From a checkpoint of a small transformer trained on Wikipedia: MLP 1728 SwiGLU.
MLP neurons of a small language model. Each row is named by its layer, matrix (down: output weights) and neuron, and shows model dimensions 293-420. Each number is 128 + 24 x the weight over its row's rms, rounded and kept within 0 to 255. Numbers have three digits each. A neuron's up and down rows have the sign that makes its largest values positive.
A block is one neuron, or neurons of one layer that tend to fire together. After each block is what it responds to, as a language model described it from the Wikipedia text at the highest values.

L9.down299:141149132105098137111150119145135110172104103145102180125107066105144115150131151151134118155139134143115154135158132120115107208119177156149161129131163138129152126115150134170068156092116091089126102095139117141128119109114120141159153109122127132106125153136177133123137101105105158131151174131132121134136171129161119101106106147128089145120128157099139113110143159114137180148167
Description: Clause-opening prepositions

L9.down951:131124100130143117080155116170148161094113126150119160116141143123142096136106152167179178126123160121143106119137165104109168141148129115124152126158105099127096126120140163133086136179087158139135146141110168148133158137121061104141125145115106138101144124125130160173115129135115156171119142103111109113145118138092135123168110136112129132153081094140098108135104096154125124123122
Description: Predicate-opening copula and "of"

L9.down398:138098101102130122124161146138143161169146099141102146179137154089142157127092128131110165113106127142113092187131116145128134119163135068117155162087104109159104130111135139095149134109120128121118083128171114087160156096162129110127174112106091097152156137134099128152115092139154106153141102123158150117110144130140160103122091151091103145152108145126120070154082138137122157102139
Description: Word-start in foreign titles

L7.down340:169156115127126123106106129151161141134112101141088130146113137116086128110116113105116113134148137144081106142140151088130159130093088093132146160126119163113145137098114151109152122083142121135134098132144112155152118137173115143092084143126100180124136109134151157126106132109075128162130136105079173109130116116087116134108162112097180120134146163130087104143110152115121135160097
L7.down713:162163207154133115149168102128156104127145104147069147084147155126123120114154159122131133134119137171154123142122129083105128160131111132133148132149176117104126165146149161169121184129132096141129145108146112147102082169145134127157140099074115122114149118104106147166097125128129107061142102176164142110117147151129106159130085099106138152135126150147115119122133094116113086107148
L7.down778:102117142136121125071108127124108115139110082141137117144186109169168124140140123167115094076116136093126126067128078135113118116124131137178094081166112107125166155123143140112102122089148164105141146118116151112159086163162145130107090141102129135125127118103125172122111088101141108138101125145150140123112174098112126105101141081097155109110143115106127157115140107114147100120121
L7.down864:138103118081107093129118128144102111174098143122139105150169107100122139156158144143109115137166093138108117106138106125110135124139123089120105134134153145102120141128127130109179092170147077136090126144170104125128149162205104093110108106157135127144106098158140095097100143076091078113119167113141141146149147104131088066149140138126122135154100134118122148133097147084130112122136
L7.down1126:119111184089126131135102140111116113141109113103092151112148069125141163132150091146133141128145121126121139090127141115134141134134122121113097116134100125168151089089132102138109085182125128114143165108112086102105143122158137188142124134061110148159122118122130129136102128130096123083154141130110164175133134130141144139129112122152080134093145136140114134163126143088162108159149
L7.down1143:113111115134119136089142149122128143110155127106126115109144157151149160104107146106113097141127129169090114085101122114127123148141084161104133161126091121109085105086105095125120137129107159141127102130156081149148174127161136081129131105093108151122139127105095098159110090129139176103139107143111120112154127147102110136132105123207087098177105128156142116092101152088141120134148
L7.down1317:086129126160107138134107121103151116138134131135099118100150186144121145145155127162130079148112134142104159157160162133137146091155138130115149142128157147107136136147117143123127142103142120097164165106128109191119110114164087145128162069153120106138149143147174147145091118148097123156151125127118164152141143137123162144114162091133082148153111166115155089146091096152102130129115
L7.down1463:142102192178157125170077133105131159157113125153129138136148091138138120112153125126111110142110149144117164081110122135123128181153126065111141143161152115125168153139160112132103130128157137101129130174117102119125105125173142153108129146126138086129191110134148152152076139148121085141083134134095121165175149135153133143163113111131115138105083139127079137111143101107124123142101
Description: Prepositions in event narratives

L7.down45:123115131151142155069123115131089150185101134138097120121157098124127097160119122099118175127066102100163140068177134118155134100115113120085127157158120112150111134145123156126134139104084181096150133183171119134138150118126097137099137144166149121153108081154180099164100126102150136150132079142145114107107094139146133152115172108145072132084168088152114117121124117103137110152102
L7.down84:160138140143107134140120085118116110116156137168142120123106156140129083085132153128137118159152089165096157186110147134126124141132081112121141154172143104094129126134125118147115125099107117128120110123146112151163122140156129072143113157073083130110156123156139164154114135133151128152093135107124105079177134143116150121110098188141120128162090094103149125154100122143150162159084
L7.down203:113159113138144063194107112174106126063124141117164110112171097144103129111170133158105117140138094154168115059127123177137138104131167111124120157130119096069127168119101142123124087152119144154120121124100146105107137106150118117124098120128144148101149143100144123130094088134175159157139128137127128142150079125134128099169148097134118071129125124161155144134154184134137167097106
L7.down848:134181143093090115156129137119132168134105133139159130125137170155132110133132111103116149142138125126077118098122112089134130133146069126129164109143141100133132129129126151172078134121068138163143115113165122152132066139151137096116173153136123136147101115164193112077121168120124123121138121118133127124134162131118146151143122098122111073119101094073153122136118121144091132132151
L7.down930:170125160133148101155114119079149119129105100147119161105099088151166161172122105135157136177200108132112148070094155104167156171130098152164113135108161119116126136135108156123135145124149092159150123167123139162118155111154152094083122152122140162155135159149099116107100114133173151113126134058136085147136155162139164133171123129132093108152090103102168146155127106143169163116104
L7.down1006:077103116150175142150166154134161117109137101148134157146194146177150153129136170093123102141134111109118133167140148113090149141112118099119163195101126136136143154116119167113113137129129168139113136109134141105115164129154140113120181119127069170137125104111140150115121089176172161171134114069136110139154143132140153152132108175117111130117159127136131152139082138141165073147125
L7.down1092:113094127096139146120087138123140153109120140106140162096154158157146110108120169172111082141106118104115105149086123107134175140108123127147145143118134141112161132113149146140058176139095159142167123118132143157118119180099120104135143140130123153150152116149151165090176122172143151143150117114105102148135108147140100164116158127093147194094120099133132100130111135126150123085123
L7.down1503:107106165137156120135137114106152134148112122150164142154150105157134133117143142153102107153177152151128149103114111090142145184192127151115172123140139157130121088116131090145131122120147132149130135133109144133151083115117090094108163155132116114106134120118135127118099081194141125109111106172132150176178196152131155155142094108115134123097112118132156111152114141136158144137103
Description: Post-copula adverbs and predicates

L7.down65:103140138180147147112119206119151170165138163088152150129117124101153082101171133153096148110138124145138157164158156090159172120100138139114135181155162104126120135112152107121105119102124130131136127129093109150109150150148140123122139069140104126126149119138120105110129138097146091144161172122120119114137133140148109155145085187109162118137120135124127166117164067128141093161121
L7.down199:159142155103166105133120152124058164097135116097114104154149161128165105123156075109114111114124158160153123084147146121166122136112074117064108154132144129111146154164128140136141132150127131142135153154110113172136152165117132137142142151145085110150094158126135149112108161157147113134177165140104107156107166084125071127133126148132162110100093117082115113111137105110078094122190
L7.down319:110120114176120138101131119161131165158118189113132117102103140125121094138141144115137124144146132153157134101126131103116149118094140116099135120120131087132198143152153076080132144106129114143144145134135117162148129150105084137130120096144108147131106141175124110137168111174126091140152127128125103150101123176159141139111129130149115177100145132145108149156155129120117124112187
L7.down515:121133192112121113131111099115148161134111090129097145138161131114107102097148110142141140089113114116121152115146120097166137155128146112117155113108138147093146103146133151148107115129120095106124170148118106127126132143103096165111138150129154121148175103092110132165093131148161137110141117130122151171130135134106142086164124123110142136146122075122127113115161148149133112183154
L7.down957:117110115092126115092116124110183114141111068108104163082159136143112121140149133124120131109112133142163114105102140141139136138126097184072139119108168105146146160132145087182086130140139112151139141148150135109162165097134133123168098106178132136132100130161120126169116122102080108127127119148086168163128120148131093123142092113125143093157131138130144108127144125113090158116157
L7.down1013:155135135136163111133148139161090100147158127111111120129195117163102115131156144082090119163144163177155116091151118179136112117086151107132098164138123100123126099116142087099100200088130117170118149088112115112137146130156159117099148115135122126133148167155155133121120125141120119130134115109134134151115163119062054085104125118113148144144160134124095139143178101153119132111152
L7.down1347:170114108134121101143175134121118119119138113116147092138201119152127137104148119111087114101113177151134145071108107127085145126106111093112168133113088118117117166132136101108096113119131146164177140085103059115125177150114117137115129142127101097144142169139168128135157140167156152182125145121081121118069125090108084101119076076134115119132160112131125125102174130105120142103137
L7.down1482:144134138157119114114159105136124149143099120123142146118160143067086146165127103145105166114121151113094095090151177153134124123121119115102143137160117108133164138098148144097091143111129132138118100115122110141131086132092108128131126142121163166086117114149149145143125093096131107109147141127138103161104161128105121138105125121124163143109123130110119101104113120096145142113154
Description: Preposition inside proper names

L2.down190:118105157118164149160146132093160129155117113139126119143086167114166146116099146126105118112089107109141105182135124170181132087133124110158112166122122124135158152116143150152127138120113109133105084177143174135153111070101113150131144158101089092108119116090086103116122168119113127101154111132104148117154152112133122125129131120120143131103160130118084137133125135113110138126140
L2.down378:105099138137182131137160123142161106093093101165113122161125190137124158129128111106097143152138117135129118115113088114142140141094132135158125145144154149061135114127135145122091119132114127124172112090149124117156113190130136077121118176069129124105160129133148094145146146126140138145076155130122133097157151129134109175109141128140100123127144140132148148119131138160136107139120
L2.down396:142140104124131116137091162112096151094131177154159120145162100109121162133118153137125143108109128123156115081192156111149129110130134111115154148136149085088143101118120107118121135081119153111133137110119133136158106099101133126117075132087124153165115151109112145212105122152141128134166111107159120110137129100154135157103128149119112127156160111173086088125077124135128106117102
L2.down637:136137141112117185137167144136116109117093115113181117124074132156119112118130115117136143142170146125106139010109079130131119151117138151128116097124145106108181117121163104168141114095087136133110107105142136125110119140130115146162135128120133144134128131130141143132107124114091153118173137138143175153124122138139072115145118092120136145115162133139097160125127127165162126139156
L2.down1209:125153129155130143147137105125070117130134138132139106125132149147156156142145100173168127118162113143099137075158133149122163118151114144138123151165157130143157123102156157138128126082112129123145091116103158110143102129152092124149175137163113125099145114142154111157096092079115096094125135125119162144175113090110147122125186163166145094140175099132097165147089167134086121096109
L2.down1343:082079133135111128124147139144089102129116138148146164130136083130107143154155144103136114137131077118090131180112142125116114112128131146103177181134120097123176156123082120110152118110155163120142149146164153153080138138201124149152144154173093108168137124160154122097151102159132142105149123154164137163141123110113164172136134150104153119114102134129132095105102133119143136125148
L2.down1445:125138130141148127115122119067137140109155144110116169134156151148114150130128149179124114083110090103129131113149121147138116121076166115147158120113182106110098148138116161105133156114124170094127129091135099118131124136104082150103087094072132126156158157149094142161112175128102110107128095118145123101133070111105181128136150127135093118156146126139136134136139149127168101133146
L2.down1497:097109129139137106128115123124141081112130144114144123151135084123132165145143136113136148122119095144081077166118157134099135066105138135110146135110134174160162145115105127121122158145153138143130142121142113135125084119127121146170137129122113085137164132116112104102136171148134145072110103134104164157128102111083128153138134130142148113127152142126092136117139102113128146086134
Description: Mid-clause adverbs and modifiers

L2.down22:135120111142157124100178121122109127145125132068141172145145142167138136103119148121124088144145126135155107133119146165108119160139102123150148099150082119164093136134150137106120132145135113127140122166138116108123114142092179145120112109128135129130115108109138130092133120131153136096114115135152085089098138096089133154103104111119187175137139094129082166139123134109113135115112
L2.down36:145129121138132158112170109157095175137123145110131099140128122179127161123102152145090094101114121137137135066106134113092085128130161115140120141104179096122110126164153110143125142118103127108159171116131104103129105111141126138121110137121162149153090182118136105137147159129126098127131140141098127128092150118105099133108144124089102148191146096110099136130137103127132110078089
L2.down104:111153142112165137149089114125121172163094128119116119121109160091112139091176150113140120135113131110109146029163162148146155082107121144140119133156141126116125118131147118097185088112152102135156134118065122110102113092141111142158197109150079173133091124147153108129135109131137106116123157119127083134134118101122093159084118131071129094095202139127103128114114145153148129134146
L2.down311:105124182100101109119098123105174155135134143150112112137099124127134118106161119135118094169117143114132125106076189105126159070130122152102107121141079121129144078096139131137112119139108137079156177144093147153124131136115185141148168124113105163181089096131122099127117103104106172108086131166085102089151104108138106119119144156090108112109136087118115130147148080126129142125117
L2.down374:128146133112147167208106127144135133130131154106125082110128214075133124123084120147158125167150131105162142040109132168132146129111144113120116102098119124151124113084129122153119144139093108126126093199144142163137139146106121096127131095163144080129094121099103121130147099136114111135130090126111106093116154121097093086151098115095107104121171129162135105117182136116134148156096
L2.down1028:101160149141124124099144164120139121141127092135151128141127150146139119102124085131162128146170114149153171103140133140162120106165120204098054160173156110147145124173090100127139145143139121091092151129115123134131109154143070127122105125128115096111118088103120105141092074128137141138142152136145090110124097164123118094096160139165113123104131067148127138108148166134155139112112
L2.down1188:115160150143127141140107157157095127125078156078117130115133161092100116131212132144134166123148110121137077165119154123134123120108130137165103145123142109119128103148148133099135097137143175162148101155125126120130134115137104154120130178139107098124159117122124126140105111132110115094153142139146132137146148151138089083141162191054130097156132117148122055117156171135106129112114
L2.down1271:101126152125105138118118142114176113137136107161133134116116202112157115132125154141133142136151088122152065123133118133161114119124179138118149123137158110118119136109135164151089120115114100077152135132114127144135173161157130094131127139137143118124104179120121138135117125145113148153097115130134142103108184127149093064107103103105148140166126117148095119132137141120115143169083
Description: Multiword name pieces

L2.down346:091161125142125104141140141120145121091146127173151121123129096101120131119140087104141160132116148137134150107130076147123154187113131114132144137141136141151133121072120090112129112140163133089213102163125116148096124117084127161148159128135100154131118094103140052090108105120143137108111134156135114137118165142117156120141122143173134137135141123219147106101165127123180118161115
L2.down950:148132104138164176135143108107135165128176135147135145118131231151138143170117142130135111123153143150141109194099094109110121118109142133123142106129134116138154131110115155115144122167126113131117114138140066136156126145128101143116137100140121066121133121143048162133144139117125173095122160126163134150129167172161119094109128120089097147144112138120168097138126143119157074103161
L2.down1183:145157143118104124128115087151117099069124138101098115140096057133157119108109130086121092108137102117115087113155069143171129105099126082135121120160137138109132133110096141156168127157097158068121096116141148126087148118170120099122121132125157139164103162101118176113106103123110136155134114139142141125138138145160118157102177128124092113140128142144147104141091129109093126121141
L2.down1464:088157101099151133141123097131126131131078145119115148118123120152111089155079126134139110112115131152155111084133102101119128151155136124131151107103144145133154127149138159155142163125119114099137150178158117136136131141125166116091119130144135127160150120157100108129147158159163164131148082145125164060143135140118134127116128109138138155148127149164131153131146146144139112101160
L2.down1510:110125147137143092142094116144138063127115075123163161111120067135093146141086148122133139156135112162121121063146155127114106083088125115133124145123162112151159163133170119197118164129128118149111143120148100099100142114122108111118129111139089148175150119123127114109132124106118137106156111102134153129137126170068146160126150143109113129117156107174076107104115106178164112143157
L2.down1537:106154123144088106140104129176152122160051105126134126118085089077140169141116141084126118143101128147098106072139088109090125113104114104163167100118149161080159123163120150142171121129124106092154119102170119157105115124135117147116114157142124100161104145147120139105102125131090165125139155129109139168153157121168118085158122110134119113150149200141127139093126142150155105133154
L2.down1648:085108109149097148105092120196157101155160131147106135152114112158172147107134119164145169162133179116152132092114160110170154160111090112176095111122099081133151152170133144148140097152137092134132135096110125136070163137126104136145163166122092096119124150130159122139104138088122159112152178141162115155146110087142153125127141132152134134129106134098087114121129154069145106130088
L2.down1677:134113122098153134143141128152147115119122129115140114143130110145155141131144119117145105153126164155108121106140141131155143138110084146127101184102146112157148143147152115106157167152121104142150105124091148116080174140169080132157138102164167134136179118150149123146107096116111160088126080154112148099112140129177133185129104126127110094152168097121134150124170186141127101120144
Description: Prepositions, headings, ordinals